Weights of a small transformer language model: width 320.
MLP neurons of a small language model. Each row is named by its layer, matrix (gate and up: input weights) and neuron, and shows model dimensions 64-191. Each number is 500 + 25 x the weight over its row's rms, rounded and kept within 0 to 999. Numbers have three digits each. A neuron's up and down rows have the sign that makes its largest values positive.
After each neuron's rows, "fires after" lists the tokens most often just before its 100 highest values on Wikipedia text that the model never trained on. A number after a token or word is its count.

L6.gate185:463495503484513480487511532521517489516492460523464525505505505487460527482519542486512450432530481486512479512486523488473503478536504542464534471474466462510493539496485477489542537470505517486492494505536510520479485470511483471466517505550483518521480514506537480484507493514551483492465510449513529506498508494524511508538522487540448509511550502520531457496458504485511552498470
L6.up185:498469515465496506497528501492506515487485492533505488528487493513519510526472452467515480503500476500459529478512495521499525451522472449491496514501532466516494480461510480501495497523482492534471469475501494512463509518554531492481484512488471517488535503501451524503438519472453487504501516518495537536525481507464517494462506458508544541467513494540519502506509497519504501490501
fires after: " 1" 18, "-" 12, "–" 10, " 0" 10, " P" 7, " p" 5

L6.gate563:503485517497536505488537510478538532498488474513480505499467504523490475508480469484492513520481511471481504505507491495529508450512539538532463504451529519478509484498515556478514509526443516484502510491486447507486508505507521536483488513510491527461523422475473514518492507489501519508477483540489493492540527458523491495488497469492499467498511528508530535483490500497517442469482
L6.up563:505490503504529519528499490513498515500505488521500505529441515555547515504483474517481513528502491445487483518520525529493526473474470524480474506505488490497478501452481557517502505510479536530513506485497481508529507506518471528513451507515520499495484523486459494534525453522495480479552523492495486442507499489507441475497506506518478508504513505498517520535499482517491456498467
fires after: "\n" 45, "-" 16, " of" 6, " Preceded" 4, " Succeeded" 4

L5.gate157:530487515541496481553462521481518511494514466501518494541476510511506527479475468519518474504513537530483509508514495496475503498498505473505494484509491496523503495502515481502488517547476516484448532485498447521459529495495487500469522494501462480444485449499491505517509498485535474549480503463474461514466495537506490499508529485488505514492512508529483476479499516522489461502482
L5.up157:517513512476526489563493531461565515474489474508474525528490461492498474504491465540516558484537523521478478525477468547458512497512498486484500493531497492495498494479469487538487492540473474494489515492472524483516489486494492512482505496496490441491474488529498521515519499534505510523510487519478492498510504507526472521515513464503520507517462464493517506513457492519539545525494
fires after: "\n" 59, " (" 5, "|---|---|---|---" 4

L5.gate269:528492493451461516528522524465507481529452491494496508524485501510508470517506503460536469505543488444475516485522478494503531498514459515496505512461526501514506478496534536506517473494491523532495493476549471504461498511464475510535570460500481545522487515445496436501475476487521527519507544522550545472495530466523481521510523496468475487503492482511520510519541478495494517476537
L5.up269:519482505463488513491494544489480478438541508469485509499480500458513511507500522536517464476529482434488489541503533488499478455494484536513502498463504489506528476499519504518523515524535543507512523523501536511495476506455473491500513494535491460567511489479506512551493530520527486516525533497497524497455511483458485493489467504472500538519517446539500490492557482542510492491507
fires after: "-" 48, " a" 7, " mac" 6

L7.gate252:532495527474500503496518479486502504506486516447527514572488469492504528471518526516548461559520476513534477466490464474478538471474499534536496489522495480485502484510470501500472512465486485501519563553514506510500547514520513535524546514499494492479441476474482485511549499513518487491451467495465454478474544501498476520502550448443446470477495480555531484481469484526532509524556
L7.up252:468505518463499533507472525525502502463466529491496535486511457489481548461500508567526499497520494527489507528497512478496502490489486483496528530505500504528525500479480464477504478532483469474493514532533503450491482500526495553517508467438497480492490462471515493541569510499479533549498502524491475462501441472495481527508529494463508483473517520461482475513526457483527506490495
fires after: "," 50, " (" 9, "\n" 5, " 18" 4, " 17" 4, "-" 4

L5.gate205:475500466503498516516493557480526509489522532461533462490506471461482468465500532490505518519515535465486460485468446514494463514514534521473493493502473506482505463507461509510514503458498509525490506481524545475471505515510521502522505480491480557522481519499525453503491528520514476480500443500512477512516462458449517494501507522505487491518473524519464499503501489511522502535486
L5.up205:544498492486480491527504523531490527465494503443525489489527493521445454499488516497518516485507473441485444472495495557515499511499532506466541459489503487486460519484487506525554522529505526504495528502513512498438500534535524511485514561531483474515513470500508481532533497513507491496496504487512506447476486406487479523482507494498446513491503468481502491537488487524520512502508
fires after: "\n" 26, "-" 25, " \"" 13, " (" 6, "," 5, " by" 4

L5.gate209:521540524536484507483475502523437503480534565541463494475506512477547481520476497461496515460491488497472513482490482512516525549486502482549524487491506504479504506495506488476443476487544468513458504509538460480488515452521463528540480548482510569470501491494518507544487462473487563489494540487512468513485457492524466490461436482494540524508495476533529519475525502512514512492582
L5.up209:444510493525485469486515485495543497496519525483471530521535559492450495474478529489498440493498518468505493454507545475493513493485452502546484467470460507509478496489507545475519474499487504530534508492494536549511529533475527494527488481499498523521502490492457482499483499476549471461496496499470435499528528499503473518527511511509507489519500527505491505521499467494499580489485
fires after: "," 49, " United" 7, " North" 5, " New" 4, " to" 4, " in" 4

L5.gate521:463472499508485499517532512512500467535514505510506498490507512479499498487478472481515520486527490521512445502488506462484502487499545489515467518481514537514497481469468472493536471498481504493499496496516523512537535478530502479488550516511470516472506513487521471522543485482514541471491481505483493488533463473529489465461481488491472462448507497516529487454518529541485496496516
L5.up521:490489515477468500554483496506466504518504548508502496496448515480535496527540498491462479434518508507506492521503479473471520508542497480492495479512513494485485487489528479505493491464505526542515469433507504537450497505522554519500522486491511526541537522497550490490469505497495509530526496504499479526481505484486552507496472528492448484518447545513518531478495517524521491467526
fires after: " -" 25, "–" 24, " –" 14, " lead" 7, "-" 4

L5.gate313:513498499521457527509546518494484513539497489491527455499490472566498479476540515488493498492459503533498539495485498470482484501531505505503489480512530530522454475527479515519492497517463511516471515488511471476511472484539525509530503521503513524491511517481501493516473473481478504485487503445555535456475499489522523538479504486510484445525455509480508518510528507560531481522531
L5.up313:506465523517531496512513518462520492509487491489504521510497480499537524499481496485527480463514487484483474506496514489516448444442500511512496487525472521509494505476498489505489527518516502502465489516506522501467508498564505494463445543531454494476502516451458475497507501537459492521491485484505497506502502500506451498525543453473469525540453528461532489517484500493494498449463
fires after: "\n" 43, "-" 9, ")" 8, "%" 4

L5.gate111:478510528508479488527502487506478489493504507533461505500492479526454499522492485477504479473494491479506545496507476505484479543475496501493474492478544513497476482492485520501501503498498472507520496520550530473502460479534467550526522441519473479513516482502507510488508515544498518504531497476505448518495527497508526460486498499487530520497527478522492499508483424524521500481511
L5.up111:508534479466487516528533498532460512507521531491485535498534519470495507509445522508531517506486511464529500480485480487500536501461486507492529509471450489462493521555474490516481499488518500462476510498552499530512464515464524496530480504537511502451479495491496524500508489491507500502514515493453457516484505479511506490507486545498504514506473476478543470515495506462562522519470
fires after: "," 28, " in" 25, " July" 6, " October" 6, " August" 5